config = dict(
    num_hidden_layers=21,
    num_attention_heads=4,
    num_key_value_heads=4,
    vocab_size=4096,
    norm_place='pre',
    positions='rope',
    attn_scale=0.125,
    init_std_up=0.03,
    init_std_down=0.0,
    lr_mult_down=2.0,
    batch_tokens=[32768, 65536, 98304],
    max_seq_len=512,
    max_steps=5094,
    dataset='wikipedia_en',
)
MLP neurons of a small language model. Each row is named by its layer, matrix (up: input weights) and neuron, and shows model dimensions 128-255. Each number is 128 + 32 x the weight over its row's rms, rounded and kept within 0 to 255. Numbers have three digits each.
After each neuron's rows, "fires on" lists the tokens most often at its 100 highest values on Wikipedia text that the model never trained on. A number after a token or word is its count.

L4.up583:111127131142136147072116132088100130125171140067117108158140129078128120130132173123119110158132127114081156156055152116145104068110152110176138097127130137175136059112137002131101129128118135126120141163106146107095103152133140199132143187117132115084079121094132115092139158059198169112095156107083148122152155160091106135088114139143143114174172116146094097134131180106100132055126
fires on: " trans" 29, "l" 27, "al" 9, "ax" 5, "il" 5

L4.up54:101068145043145113127115121137156147120104123094125104123118121164128091136154114149151097077068114094107119111098115181083175126190140148143097120094103175071133089065148090131192086205100082035207112077139142126126186085167147133137142122125138169151155106204143153060162147166176109140181084116117025108116101144136084101118131159165115173090173116118113116093076114173082140121071
fires on: "ly" 25, "en" 21, "ed" 6, "." 6, "s" 5, "ing" 5

L6.up949:156147155156137108079129155186117142092087160076135081077119136093160096122082052132111070117135149054110113153167155155110156135151085099143124125126134122114062152133121114108103089136133197208171093155079101158120120063177101131097148126102140145096071176075109094159155109120116050116161099129153141072143185132148060120200109107119059138139151086129108153134114112126109091139139
fires on: " '" 24, "==" 19, "'" 17, "\"" 7, "em" 4

L14.up299:157107135114109096156103110118121120179080150156133126145097050135229163140166114163167143129134189116139107079105057118056147104141102157111096123154093160185139095105098110097100107111096119110192135184133139158131112115176188164053054103112136109145100076113109135098178154187152152090123107107162127082111147144149111146068016149176151145146133136118099204093132126097127152137141
fires on: " | ." 30, "," 21, "." 6, " | " 6

L17.up999:162153111095188136129148135128143086147080180063141119148149164115172109133111150096134054148135037140106165126062128095091158154142141141145166135183130102106134113141130146140082127062150116167220126071104104131160111125132120131132140094061141071131151107093171137101076105118081130169132094124131142147114108148125087163129107147079118172114155107122083090100147179176141170101108
fires on: " \"" 37, " (" 32, " '" 7, "-" 4

L14.up121:107078127185132117183112116107156169121090100112125143134156083166111140098097173165153108109176102099135126143103149144077165172153105159160122076107149124147104129121098098202183132134122158116218164105139063162154128156077158134103112105113125145168144139061069119113150164113164092107105136075103097153162123145176101093073106116097106163116146112168136117178126150190111121142154
fires on: " R" 55, "- R" 10, " | R" 7, " of R" 7, ", R" 5, "| R" 4

L17.up778:130120112137166173137131091154121131133124148183106098097121147116133142074139112184114149097054166147111088118077129136112166110082115137065102066103161136112153139083166102088130108145161103131132173153168121137081152087121160126154160160115092088137147118104175107157161135142070089122092125152158157059176152129179124110173081078122123112123126117111100117092123106087168119093135
fires on: " | " 37, " " 10, " |  |  | " 7, "," 6, "; " 4

L6.up29:096164138129114094178137164145159129148123144101070119169143137165166170117162179188138113093111121202097133108142133104105106095078178121102062111110128143140116177149158100127087165134150081128072131126147138101157124131147103108089166137140190134133184116129088148137220110093137128091161144117124074094147096212151140116150114094181127152125085162096109156098090145197092225126141
fires on: " | " 18, "e" 14, "3" 12, "5" 7, "4" 6, "2" 5

L14.up107:155097067114133091125063088181120172098103116120105159131121126189157105091136167147147129140107171057174134073070127167113106112144181154118046096140097079083145091123161145116126114122082134174102092146110155129175131185155102156171137139138157178168162167177130136126130165172092138132167090105119020142152091190121118069115129139144107134117128176117094109140111085113098155120171
fires on: "." 36, "1" 9, "'s" 5, "ing" 4

L6.up183:083111114073123116109134161085121110151067110093131098128208081113173117112101076082141099119095168167177133196182134136103177117079101136096151183093129037127124174172146135180132059140154129161110146131060147126169112203167138073148152123151163124172164128146100142117093170112103065176125138162139137188164133112170116164173090194100121173134183108070111146092130114121118171119092
fires on: "c" 19, "ly" 10, "und" 7, "ug" 6, "-c" 6, " (C" 6

L5.up430:186106091091128153030142131120086097086141176114133107127101101186145102138116085093153150103076114107137156157163155072136145115159134056166052049105176113174127121167183154145178087107138148114118143117076160162104140164062156125148106167170110195140143141161116101107165073105116123097084079079133137157138156167145126164085116188160143134151075144130106157086094146091118217104159
fires on: "I" 23, " However" 16, "s" 11, " I" 7, "itions" 7, "\"" 5

L5.up637:148160099114115097113106089112189117106079104086142121099133161123103112079122115132156158140148150068105069145166041189180163115176115102116128109141144125107107146108144116101120103131059156139132131080161128128135126160166093090105158142135112134165071147179131103098086100078148169186129170129144094166057162127133116102167089152170065114100101145143217146121195113146092135146130
fires on: "ts" 29, "ers" 9, "ce" 7, "es" 6, "ists" 5, "y" 4

L8.up440:212115121078122122160170160071126164142126165112172148129120125081161056148091169098154119098055125184080146146113127093120120107111099151114126132150155116141104126183093189110166195123192133128118129100100171115125097103101159126186161163075084158111180143182177123112089139125127140149058121097131152121112151098130121194139094097126097097089108186100137140118093064127083142118142
fires on: "in" 17, "re" 11, "ir" 11, "l" 7, "im" 7, "n" 6

L5.up247:139109150099121117090073144155130113113118108075132183115168108143155151160121109126116167131152120139114113168133044113142099146127128081096104099097120151110085106112156106086124121142142075146140106117105159153114174156121132072147121155112074163137104118171142104144167132128145085123110155146151133166157069064153178167192096208197117140101097126103127130084145141160100052150095
fires on: "ra" 20, "a" 9, "ur" 8, "s" 8, "i" 7

L5.up568:109177100148135118161146090151102137123098162195100128178098137092110131076105145204132124113166138146143120081086121150156199129118162113104172108127130110120095074104166146131137140161123156154196119132140039120095023120081018069132096116118093108109198110115123189054113105142173140174180099142114137125137104132158141113135169134204148148135095088153098148101123105116096161152093
fires on: "-" 22, "2" 13, "in" 12, "3" 8, "on" 7

L16.up693:113064119093105087116189127128124129095133160087129126091147115181138113125155105145093104103139183067149126120148127124115158125084138134179109065095143111086089126115160181180128077117182170137067119112010106127115203151107132094086121089119150113147110136097154182094163096143137135147132129106193118092078100110117130075136171120129137132117116118115152081093143152129160112174137
fires on: " an" 21, " An" 19, " Kar" 5, " is an" 5, " of an" 4

L6.up730:191153171159158115137181128136113100116100127208160116117068138112095137122148138099132098091139149146118108118137110137084107178143186121143077124106100099128149143142129161097115154123167136167130180130156112129062148118148196070060156088087131127120106158145130157107126137099109165095091057140169119131101117134091079108110077151103109078116109104121118203157167122090129178140077
fires on: "\n" 23, "-" 18, "el" 8, "N " 6, "ey" 5

L8.up634:092150113138115136066143149103169148121146182141087111075089146144201153144125142152140163120134122126057126145085105176172149089178117080112176129141142097130111144131121109125192164098105125123093195150176126104125122170166113128133189132102171121182091114143108147131131103134112171118152145146104131130116190089147093134163080123121145164159115151049091132110089046096188124103151
fires on: "ov" 29, "v" 7, "og" 7, "st" 7, "ap" 6, "ast" 5

L17.up851:097171141180155130080119126125144120122102221112110204131150128053121146069106066100116126145091156150179119132126134142095141143144104118176108112143212174143159122145109091155125176163113107126177152139177117148130095130146115129124131200146131134143090094110192121137117055108097125129146128155098190115148133134092117166170165102145144103100138131144083189142153117125088172035160
fires on: " | " 60, ") | " 8, " −" 6, "; " 4

L16.up564:170089123126177121074110118086101163151098086162096139056149102148209149130132094159078140161141057045152103134185064150108093176140137109128122124103161129193127107082128129098165055153095115125125078140133106177122120117151147112079157087113093114136158100115124156129120134150091165112119115163164136087166089125114061085157073115162141084136155128141060152176116175140102135161097
fires on: "." 31, "," 16, " | " 12, "–" 4, "2" 4

L17.up817:106157118144118121148042102097116131102139139136167125122116129152184087177088094139119084102135154114121145108117134070152132129183154121068195119107089134118114079083106127124139037163166143164179130151115132158114061100167159136118127169124095104136092162095090186138160080139125120206170113126136160176188126090121132149130091076197110167109126177188114137082105106109107118125223
fires on: " | \"" 30, " '" 8, "\"" 7, "ith" 5, "|" 5

L8.up171:093142109191141147120110153106220108096170121133126042141097157135158114141139137093128146105137154127151150095106077089146161120111161108161173061186152106108144110131136095134104090158178092119111103162119056131114137119127079136136126159105102083071154045131166146105133121069070114161122186129075115108123165069103096075107062108165114166110100123093104147144157173153148136125149
fires on: "u" 14, "ang" 14, "ost" 13, "an" 10, "un" 8, "ail" 7

L5.up791:159088118123125145118126139214120169102174136099147104106104050060151132140118187142107124172133142127133131102116168114055095119133121102097156169153144141104171108143185120159127127079101147107125149144080151101100130158145165124101166169143189100112149101055133175138160126132116080177087092199153140113109143064071104126164124134122086121120179121144109151121104119108164155123074
fires on: "p" 18, "x" 9, "us" 9, "d" 7, "uss" 6, "ist" 6

L16.up343:097106162102129159145078116110083179065102144101141118177146148128117080107102188141122156122155159111121127083084101175137105120066154115160104165147126051145062104149112128131200143084139167119212181078139126185132107146143147103073172102129139098146161118119122083088138110120074143142093101129121096129157121148156057100125158137156052127062131151133160173159113143113130128152157
fires on: " R" 23, " J" 16, " | J" 7, ", R" 4, " Jos" 4, " | R" 4

L4.up978:131074133075123193123104155115066136185126137147150162077177169110110115072153155073072125074108047081144213183162133138105143126086174117139137117122176156128101077191099156123118085112062158159209108118145144097132126181111163134141159161149159129138195079123128165128188150138069135140123100168157165107156080127175153145128093121136136103143105101117105091190061110110100168110121
fires on: "." 28, "at" 13, "ad" 13, "s" 9, "c" 5, "d" 5

L16.up1021:075113133109138163144141101171128150130075196150168124154074101099062107117086128126125165091170175104133142080109134147131095172170148152134100068059140125118150111120101170107082121125120154135060119152112161186145087100133142111087085101106159147160134094161125113113093109178099110076135152145133060134106117173128132140167115157087119149178141134079151140171164087114115115135136
fires on: "1" 37, "ed" 26, "ing" 7, " Le" 4, " Bel" 4, "," 4

L16.up542:151125093130127047150146115165124150114143094100130136154094097178108135143125119122130088074115167158126153110132106118083228145146135094136142138109168074139161118119083120158098147096083148169152113171163163110128091181085118124115195146124162118149106134096073163079108138133160226141119124186237134126113108138145084137145134110181085138122159086131097159124160107141062164113122
fires on: " June " 13, " May " 12, " | " 12, " April " 10, " July " 10, " August " 9

L5.up508:149136077134123179170177207076090115152154094148129155098086132155133132086098107154162160151133103145154193120121119123116112185159085089102136139140137136111118139152175093136167080181171134155082119124102104131041084165058109075133119151105103170102095124124105097127098133073111103191174143156165158150152101170088139084087074096179169105148136123141131160096080118127112116153148
fires on: "|" 31, "os" 11, "am" 6, "ind" 6, "ff" 5

L4.up160:174093165127141126069093146160063145067110177102118139086126140144144093097092119089129110109129131115123130153108112134127086121151092161116093140131195158157045061065113086165210097141087120105135178096120150162177122125138111155121137088129083177143129136149098128141147160165078145166182112153091159144134124075137083121174121175156161203121113140124084087117088114150145075135152
fires on: "ch" 23, "s" 13, "ter" 7, "ok" 6, "ak" 5, "ov" 5

L17.up910:118178104110157164090082105137130131119135159086092126147136194141117151195143156122157078107184079120101080121127117122153112132129142126127120143187111121136135131094060055147063121145132125135131160176150135086191116124095188100123087107078126130155102098148155072055129132167096107142153080121159099129114159173108119119080156059074118142107177114152124109126178130167148118112120
fires on: " (" 48, " \"" 13, " Alex" 9, " un" 7, "—" 4

L8.up213:135142158063123110154191171184159165094098164143164186127163125137128063114069119116135056152162157093127080087152136097099153069143139117064095140158177145147105174140158129165129103107127201102119081149101130091139173180170136121080165163095140104100134172095157076126130075138145145122085158148102108155044123156181082104103074172132172101083110179174166133157080138082103106113135
fires on: "ir" 13, " of" 11, " Athlet" 8, "ov" 8, "thlet" 6, "ether" 6

L5.up733:131179133192176133145121102151158131117082067114118091083120112163152119161140107155136108079105110155121114074126113085079105142140137097155108157097096134081113080127121154173086123125173114094091094121090112080189191076120086142103147110140117148106140170130204194127188057133188130166158193125119102109120141114174111105104093125107106176154112120114097152135168148137130109133091
fires on: "'s" 38, "'" 8, "u" 8, " of" 4, "ist" 4, "an" 4

L6.up385:119151158099131134113131131147132201145145183159132119156150118129104122109169175126126122112111139086163173107088138090116108090135179158101091117155168143097109129131058118178162112109099149151177195169130143131100162131081123084156098141143142047124116144147138122099144104103085119112137086140120117124117151082105181189117141148120106113081165147095128122111112121113154090159099
fires on: "ter" 34, "and" 13, "ity" 9, "op" 9, "other" 5, "itor" 5

L4.up120:136143181147095047127128164169095126113102181074155174193123109125163154176104149102153152086166105219135074148113107137083175085160177153214139118093128109097106189100188139103166134125089186162147114159112156104120092058112145133133144075114107147135114165120170118106131169189178096142080121137151138138139130147113101110141073116137117142163116106105143134141083186157107127132061
fires on: "ly" 39, "ely" 11, "ically" 6, "he" 6

L6.up253:049171118124120093074138093119156122136096147120119138158149167065150136193103126120142105139140147164138148137146166113144165097175139128167174151124151111132116173122110190111154185111173105093163147101101074128154157105131131170106162087128156099141077149095175113102116022140111061105110172152166127157117101191082174093144114144081115136123122176122145161104099187157115094184151
fires on: "ly" 24, " | W " 16, " not" 10, "ely" 6

L17.up1011:126075126092171153110067147135094094093141118149120131126137121154209138139092148121122106181125158113140116122105144124131149193127145075100108082132149147055067153098107082145113130083179137181153172147111083134139118097108147126176197092145129099122165119090144113098180163157150113159119176078117128093135101175170190081116119120147170120119168096074159090112118109184094153121154
fires on: " W" 29, " w" 18, " s" 9, " become" 5

L4.up4:147053150135142145146110155100094113071146171128124104173144100137128167121153106132155069130099108168143125167154144126116103102151077097134114132092131179160123114186117118108081112103121137169128126157218208164203073180036144091174097114120131074076131094126151079074093106123185067162153160102147078123118103120167181112161171105121124141110120148140195091128137148123126112144079
fires on: "er" 24, "an" 16, "on" 10, "uring" 9, "os" 6, "ers" 5

L8.up610:189183147140137097121100139157165113066127151148114117165149076137079073092096144140149098133152126107106099141163102185139132141177168112110133117078082081094151116111087071123098148128157082126133109111137098118111146127220110067135208105125117144152132121075176128144094109087154083108131113067098112146131108173151178140144133173219119166121100174099123255188104121148115097127112
fires on: "e" 26, "y" 16, "i" 11, "l" 9, "\"" 7, "es" 5

L8.up1016:144109136166087132124121141150135105078124100193158131113125071154118096132098102104144121121101173098108155077145098196070095185133177151131094183150101157096129072131136126107174099113146137099101173129160163101120163119089128165099056089144174133135096093132140143139150133096126183118075144123169094111079041119111119136164140187137084066119128134086204115154118134074102152101092
fires on: "\n\n" 91, "\n" 4

L6.up8:105121148115161058103134152136086110108120136143064105112142118116124126125135154139135092107142151106121195111148122146109114123121110130146158182156116193188118162109099159149172197099174114114144111135112113132093118153139162157138151191076119154089103140179152043117081151167109154125118096141105144077193092118151087179168086134188120078083108150119187141149113101101121215132101
fires on: "end" 18, "f" 13, "ir" 11, "l" 10, "h" 6, "re" 5

L8.up965:117105190124122138120097100125124099094115115142151162162101108136139078127077129155112093120136172140127174164098093128158150074160171137102078158104231067093105066145126161108139162176067124145104118151135147082167162214155092119135127124146221087152099117187156093107108086074137166120171186060098114123162102140127127106134164062179145150096075141112119084134099146188057155159158
fires on: "1" 28, "2" 24, "3" 5, "com" 5, "ab" 4, " ab" 4

L8.up529:125124106148128103163129103081156082119109077111126191123090165093146092116142125142154120087132096128147091072122144106129128178082179150131164143168173105082129110087104130132138172145173146160131033137111171112161160097145117120123108153100140150151144139158106170142087102124146130096094174164161127112136131120119074102136116144119102105146101097131060111159172189176172125108195
fires on: " brother" 14, " son" 14, "oy" 9, " daughter" 8, " mother" 6

L16.up476:123131075114196114084109164119109145143138163059120101095129151133185144067102106111135137160154163132046170248084161126129152147118179108108176113136117163105125117114162113091148116161112095174120102173100130076137073156148128116169090104067127181143169181133136133139084133135133183151072143174146112174179100134113051161091100135118168133133179075144056150128112161088125148157147
fires on: " L" 16, " Gu" 11, " l" 10, "al" 5, "a" 4, "l" 4

L5.up850:095090162115173160126148134120170135104146187120173137087128154062108113138145138121192149114147075192113134157074093111085094167137113086196122126105166079061143121150104085107164193160138183136126145134132144116133122142104039150137159126085126173118113129203151091059098082120065153152146174163146141147133147127146154088088100139115093107101114137095117147152092109136130189119172
fires on: "les" 12, "os" 11, "od" 10, "ov" 10, "ap" 5, "ers" 5

L16.up947:064135159056119111136164200098142104106103168132087136127169086118100143143122111128090038132186082070081159117148121141133114124129184084134122073146144136126155143087123081133112133172153149154137110157099151102181171134103147145142139081095110141126074193140127148137131099090193082106122144122191208095124151135180147066141169131125135144119112163111127111099081141139092140105136
fires on: " an" 26, " is an" 13, ", an" 7, " An" 7, " t" 6

L12.up484:142141080126177109167166126102104158184145037130112104181101132148108143097083134087155139175164080155134103088090102092123127094086093167148070097148121185095126089083062115141123151090122123172151072086142121054098125139188120128127164145141132120197096148108154101087174176126074121155128123148106154061117093132129100137131170135114182047145171132156139159115125185115141081123066
fires on: " S" 29, " H" 17, " s" 11, ", S" 6, " | S" 5, " K" 5

L17.up55:117090143149178050121108163120063198143134149159125181126159142119134180131107152123199109096128153155117083151131123131104194144121155051125129162102128110106209128076150109093135130081149119149080077137127179100172143133090144136162171187117116147172133155147134117122078158142110078113116089117091071097152132129074117122120059105188161120162121140142181148146125157145105134123083
fires on: "-" 26, " &" 11, "ly" 7, "ra" 7

L16.up1014:203141097140131123108153126124112125190099113101112077148120146096133103157155179152111105102108149127101121093086137097102093112102110129124095117188111090139114072061071113173130082154145057172186099092080155109114150098131069132089088112104117067108088186095164178135080113150152142129178122179151110095105148097105138098181109148117113139116115084133087101099058053155079140079111
fires on: " \"" 29, " (" 13, " p" 6, " down" 4, "-" 4

L5.up519:119146094153164140085142170074078142074129192164091077156135160182158188145146138131116117105129125116098108184158098175107154148108096145087173071134132064173118098164124144156133117036052152111164139163072138140118105128145145137136137116111105097140149131131049105118107122139194152065108068157159175112127132147147122151126148101138125135124145114134146113157124183115112093116093
fires on: " to the" 20, "ong" 11, "ar" 9, "g" 8, "k" 6, " through the" 5

L17.up138:213155127165114074101092094164102140171151127076129106156053126120183143100087161164133151138131111070126125095074079111143155108179203147123099145150163166109103167087163118089139138111132152142184133107126136139173119068126165155153132165126128158097120125137173154151116136129133191156123109110109143139140121178144153110154108142144156199155148111134113134102119192120082135131195
fires on: "." 33, "," 26, "-" 10, " | " 7, "0" 4

L6.up492:099135064125097161118158085115147095120178117153090120101125155182121134104099171095131146103090126128111117146164090118068110146117137095129097126107065132195120187213072107114123116148081075073160132133101072138169097179132121172151163103113128126092133130133122150108142147052112145129138135142182142089168151081139135148116165123165114133133131103160119129145125111097126171100149
fires on: "u" 13, "o" 11, "st" 10, "er" 9, "ag" 8, "t" 8

L12.up1016:175136103137152145100114134118109149159125146118121057080161070067149088108117168108162152130044146062089080170079108041119145125161123143139071159193157146154054103126131121088137090095143088132175118147160122107130120140124186114170110113119176084166110168080154124116147139152105139164156172159169153106109167145179107087173151172152131172159142116064109160124130112107171196108151
fires on: "." 28, "," 16, "..." 9, "—" 4

L8.up706:077150081145149136162181109144131152127134146102104171190117148144167162077077102101116130120154117127183125094134110141123127136152081143163129163116116107153150084103164137155158086152177138128113116125059125115093094183059144086161162126151133124026174173105046159154147116153119125155119089170108071156151155152182138166044072136093113132148130110139095141122171133132114156156103
fires on: "ing" 20, "ical" 16, "3" 9, " and" 7, "2" 5

L16.up893:138108122147132178165091128165146130144096158158174123129158152104120055158107146139188113107091108109140134136121128131141185107117091110112103125079149166112117154161102115123079165148119148104190155097146154124133145129165130124098123128161097136120109155110188151208133142124109135115133094135200143124177124137157132030076108152148151119074117115132079074061118120113090161127176
fires on: " " 33, " f" 18, "ad" 9

L6.up324:146097146112087108149155086092174162125099142108146156187119112141135123159095102118132048122145138143086163130094131150180099077125177156080120071133091136153139054162151181128114133123165120085153090129154163130167146197175115087179094172137145096036070147059134056131096142133145115156181120120143125127126139113071143121095088099094183134171140154100139121167098122159105101171067
fires on: " |" 25, "uring" 10, "eat" 9, "on" 7, " |  |" 6

L14.up955:147181109115160182164168174099140156207093112101096116165125144150103143181137062131086123126149097063160119156147126154164102094168134141114189116099105215100127110110140125161146108100146147118139145134177138129137142172120106142181162167133150073134134119133132111120163144113095156118088167164097161160129090154139078127125112118133130143122178119094198144120167173172138119138086
fires on: " ab" 13, " s" 11, " in" 8, " b" 7, " c" 6, " f" 5

L4.up391:179064114205222099108141118087106155072105138142137049141127101095109187171152107170050163127092101140160133112107132067163103107122098112120144125110103119113154095162051211128153111147114151109117101106094072091136100178089104164139158119096114146148138141129209133186158125162121130152131187106199085145162157196102160112141144176207171139134121145067144124123195139125114129138104
fires on: "w" 18, "b" 17, "qu" 13, "u" 11, "pr" 4

L8.up83:082144092078161169109180123120112093139145110153129082066091110169071091140137150145137145099097132101137141153130126166133119094190120131084104154137105077100119140103152161174167181144120092168108080120143128101171154186119107087174170191098119127107077118138207107105103131056059159126126104125161151127061143113116117129094105114215104092150102114136105101082154134156171192109149
fires on: " top" 16, " most" 12, "est" 12, " incre" 11, " dif" 6, " compet" 6

L16.up76:059117130171112117046145111136141128131079120103131099076141128104145130158133098138127143095107097081169118083150101091203126103146116080078079149108134164116138139139179105152175147162113156119156123170174147144168129114135142209142123157128105143137133140065163133128152119110164157124077187123103108130159055158130047146149088140154071113147150125207069186143148125084127133135113
fires on: " | " 44, "; " 7, "." 4, " manag" 4, "\n" 4, "iv" 4

L17.up361:148148125139151145087149139153165067136140146180186088106076120179112191141096082101112123164140144112189151113165146145114090104124116118089170130162120174213132171146111103116112159121123122122126185122107114115116160124126135139120074125139133056090110173118175078036129131123148085110124186102110136173123112138069057140082118125164132147121180203113174061158121113180130114123186
fires on: " B" 25, " | B" 18, " on" 7, "b" 6

L14.up79:119079139082114136149099117130178155160138092147143130162148149101131118170125143106082137172193149163081119074150064155147148168155197044121063097081174146102167126080108159135129071183194110196102109111078156132101139130140089134193116166147073094132110120150156101181114140136144124130130155115121171107148158104095136148169159086115064177186074181124119150183098197160116096082160
fires on: "a" 33, "i" 21, "s" 15, "\"" 9, "M" 5

L8.up23:018219176140111126160140092135148104142135172183108143154092159155129095081114139104118101093093072127109107092166093124154086154155142138062188132079145143101143108101129146164033145150067150143148107139159121110130108141150037126171148146112178095180111107117119117089160131058155117110131161132096141135101109146157133102123126133152195161118182079098110161114177107130127156170189
fires on: "1" 35, "2" 12, "ing" 11, "es" 8, " ex" 5, " " 4

L8.up563:120103127040089159082154094080115028148145096090144054109069158125112138140123102138108120131089033168111123113078113117124111173164133040099143094102133162191127114105144208194146130067155157102146177113135118128143107096176236133174148128111143133187075137102171144134165117118163136144121106097149125137154124166158134142109120174146099114141156178126141165102161164081110107153132
fires on: "l" 17, " I" 14, "I" 13, "il" 12, "el" 8

L4.up410:142041136166198113157130117134120121117161136082106134163166139163091118148121105104092087147172116089133122134101127152129138151182101088196171153122117116104088115138110146146147156108154084126181156113136083069140173120086155128154085127097141179106104142128161090111173173169163119129128126198107102149099094106137141138116150117076177175102124130096164141146132172066143133136113
fires on: "ind" 12, "ult" 11, "od" 9, "art" 8, "as" 8, "ent" 6

L17.up926:104137140048134143076132101165098116097113106148157099141168137096127142067174140122176091093126138205173066110131134146115098136062162080101102125163065131145126080132152118061151116130159157068068169090080108141145127126102151128155107191140145088102147126078164205087152157133126103164119071128125184170135118089156098115082084089135089100139150168111105137135105182068127186131195
fires on: " as" 26, " –" 17, " at" 10, ") |" 6, " -" 5

L4.up448:160094194177119137048077136107127158144165096110143177051121120146085147100179132053122137147127131142136104134072090140143180134112124137123222134150163147214110124106172151109090135107126104067135108193142163124140150156061137130102200105098175178145135121130105116084106114175122105143171132112130082106107150121157140125039099104172181096150096093120058170125141170114098113115117
fires on: "-" 27, "air" 9, "u" 8, "mi" 5, "ly" 5, "–" 5

L4.up886:148103106132146155114165053133163160153119087110093111144146128151105144103111089196033064167113178100164082119115142154116061172107082146142128193092114173154101131146143097156098095123086161097137133063141068151217120122203099127085094185134117144191076150130117081149126134149165138186133110108109147144097047140174076116163076178163128102108076159113166168145127156149122119156150
fires on: "\n\n" 17, "y" 9, "er" 7, "oc" 6, "ob" 6, "C" 5

L17.up211:051175100133144146100093126135117138109105129149114139091098110139162152076161091139097153091154119159114124153077141115110119204143136118101135073123183118144185186076161131084117093105146095128117147168097173152147048116126098104159145108122085143115162075102145108120136100106067158134127165190174121148117124077054145094093125191086162118143160136157111101095137165127124155133125
fires on: " Mar" 14, "mar" 13, " Chinese" 9, " Q" 8, " He" 6

L4.up357:173101119136131094143156152113157146172167144161142133186093090125097149139108149155077082055111118116141161135121129112116116090164113126130159079134129108166108124078073136139099123151116119154112128097159102148080136073091040175076126141135115143112126116153124114143113157138142116150118185120165124121114141131138091092126126119178166158168151090096082125168107152113128159086152
fires on: " over" 31, " up" 13, " in" 13, " in " 7, " opened" 5

L8.up675:112133122102083093152149117084131125139149174169154137158120136087172106159107107091112152108069139165139171154093100085100092154107136121120133129118189133170131118143128183116149089058143124092104137067165153128106126122184094160111115134184129094156152156143125116182129172120159106129079185095131137156134102103080103148124129099105169156097128105132111136157086124103139097153121
fires on: "ild" 16, "P" 11, "og" 11, "D" 8, "th" 4, "n" 4

L16.up602:150169110142158108181157086116101148162156090082066153154133075112160114093115124196150093111135096164133168090139077095130153182119079125090116084081122154094051156113135151104143140126151187169165092129173173079073133169118175152099088134108129090123081137082190099112153096032174121115169097130096136135108099171169120128155091167145164014180053154112109164100094130096150111107137
fires on: " s" 23, " S" 12, " m" 10, "1" 9

L8.up127:120109148128208098100122092154052133179110136169109133101065111112124103142126087084119159103151096128132167129101070161185140169144110076082115091093191080190165102077174176182156118119101116121126087136089142108106136052124131124074093101121076114118156127126099077101135106092104114105146111165116145175115138088092135158086070152106134138105061148148050131131107161087183111130072
fires on: "am" 15, "–" 10, " term" 9, "ter" 7, "ax" 6, "ch" 5

L4.up666:173034134131178095122158078137058139076131118116096150033182095140206151119093143131082121145118072088098173100103084060143096107118160129131169073136040136162125138171153172137136118170100186131114191059124101157085105199161118107088101147104121164141142130135161107167163070130134135143161166132187146156196173145164119183135119116145108083104107101149171124128084092092092132107112
fires on: "b" 16, "f" 15, "p" 15, " ref" 13, "m" 8, "pr" 6

L6.up734:105077122134150133147128163096097175143107130100132122168096196119072156089136073108134140179092130143113134143120119111099147178104114088116135127124120144153172135118148168096067132106173160162129136169162072157115115224103124131138151095100134155111120123134078112087090116110163112172152099136126157116136096153095087173138140057116058074132071106108122158084177125173103144154104
fires on: "am" 15, "a" 14, " as" 11, "os" 10, "ap" 6

L6.up502:173115119155065160140131077208158121115150126160164145147132160149129140098060135103150146174176118096093122121089138132068083148046184138123069147126117127105114113125075127163137064094158117180124147102153105160137141227089140114108203116083100123099128146110071164136137195130142114163076096152130148102167159092130126144122099151151113128148140161116162151117081158087053136127096
fires on: "ar" 12, "ud" 9, " one of the" 9, " among" 8, "st" 8, "ag" 7

L6.up267:150161082093130131074150164159185164135085165067143116123041159156122115147122070066104122116168118150052164121110070123122084075128135130091113118121147084083193159135150172122133123121105102139117114128164159106133115159169117158107082176106066131156133093137126215088136097115093133121121083072144147075168121093130122114124145089122111121108180106146111047125224094122187129121133
fires on: "as" 15, "The" 12, "um" 9, "ederal" 8, "ch" 6, " United States" 5

L14.up237:124118171109125163122127118145153108164103071142136176097131151085151131169146190146167170146137148118092134107138102114098102137122161101134101118154109111104143096104154201103122106140148178131108138164174147150163084168145082179116157127163112125115124112085110106116129148124180158060119109141188147166076059088147174078165092149121102145123126179074150140138178111164137094089110
fires on: " pro" 17, " det" 10, " con" 8, " ob" 6, " in" 5, " en" 4

L8.up423:121155124124127105154161074136130090160108119057213121159144098174107124128077135147133077204123125115094058092081093201082154130111106169096130123128135112133154119128147149108091164115115145164187122121131122139125191034138110232106070084133105129151121105128056144143095180085162198104105134126127144086145057153088091147134147101111148153124089171038201135174143117064156211095140
fires on: "\n\n" 21, "\n" 19, "own" 7, "ast" 5, "y" 4, "ster" 4

L17.up834:077153112097144103051156133099123157146118109117138124137158182078137079140092123095124191077149138152134154121144101126091116112170106116126097112139162169139163119174118119100193123150115144109108096078189147096101087138155109079099147095131170134155097127058111119088147067091126170080156148129161220095107113103158179122155131109176097155122121139119141174126173087142118144135143
fires on: " | " 31, " – " 19, ") | " 14, " | −" 5, ") " 5

L4.up813:118141156130188123100115109147131146089122131123151094093096121175134099154102167143134176108093078125120143103079132154149078140159122138160115153156051169118112166140145158132108093090141107128127123118134151152139120136108183127151116115107059133172117060116218148133111077132135133122148137207031121105102123121156125141141090090167147079138101125168173152112142161044142138141168
fires on: "an" 16, "aint" 11, " =" 10, "it" 9, "ter" 6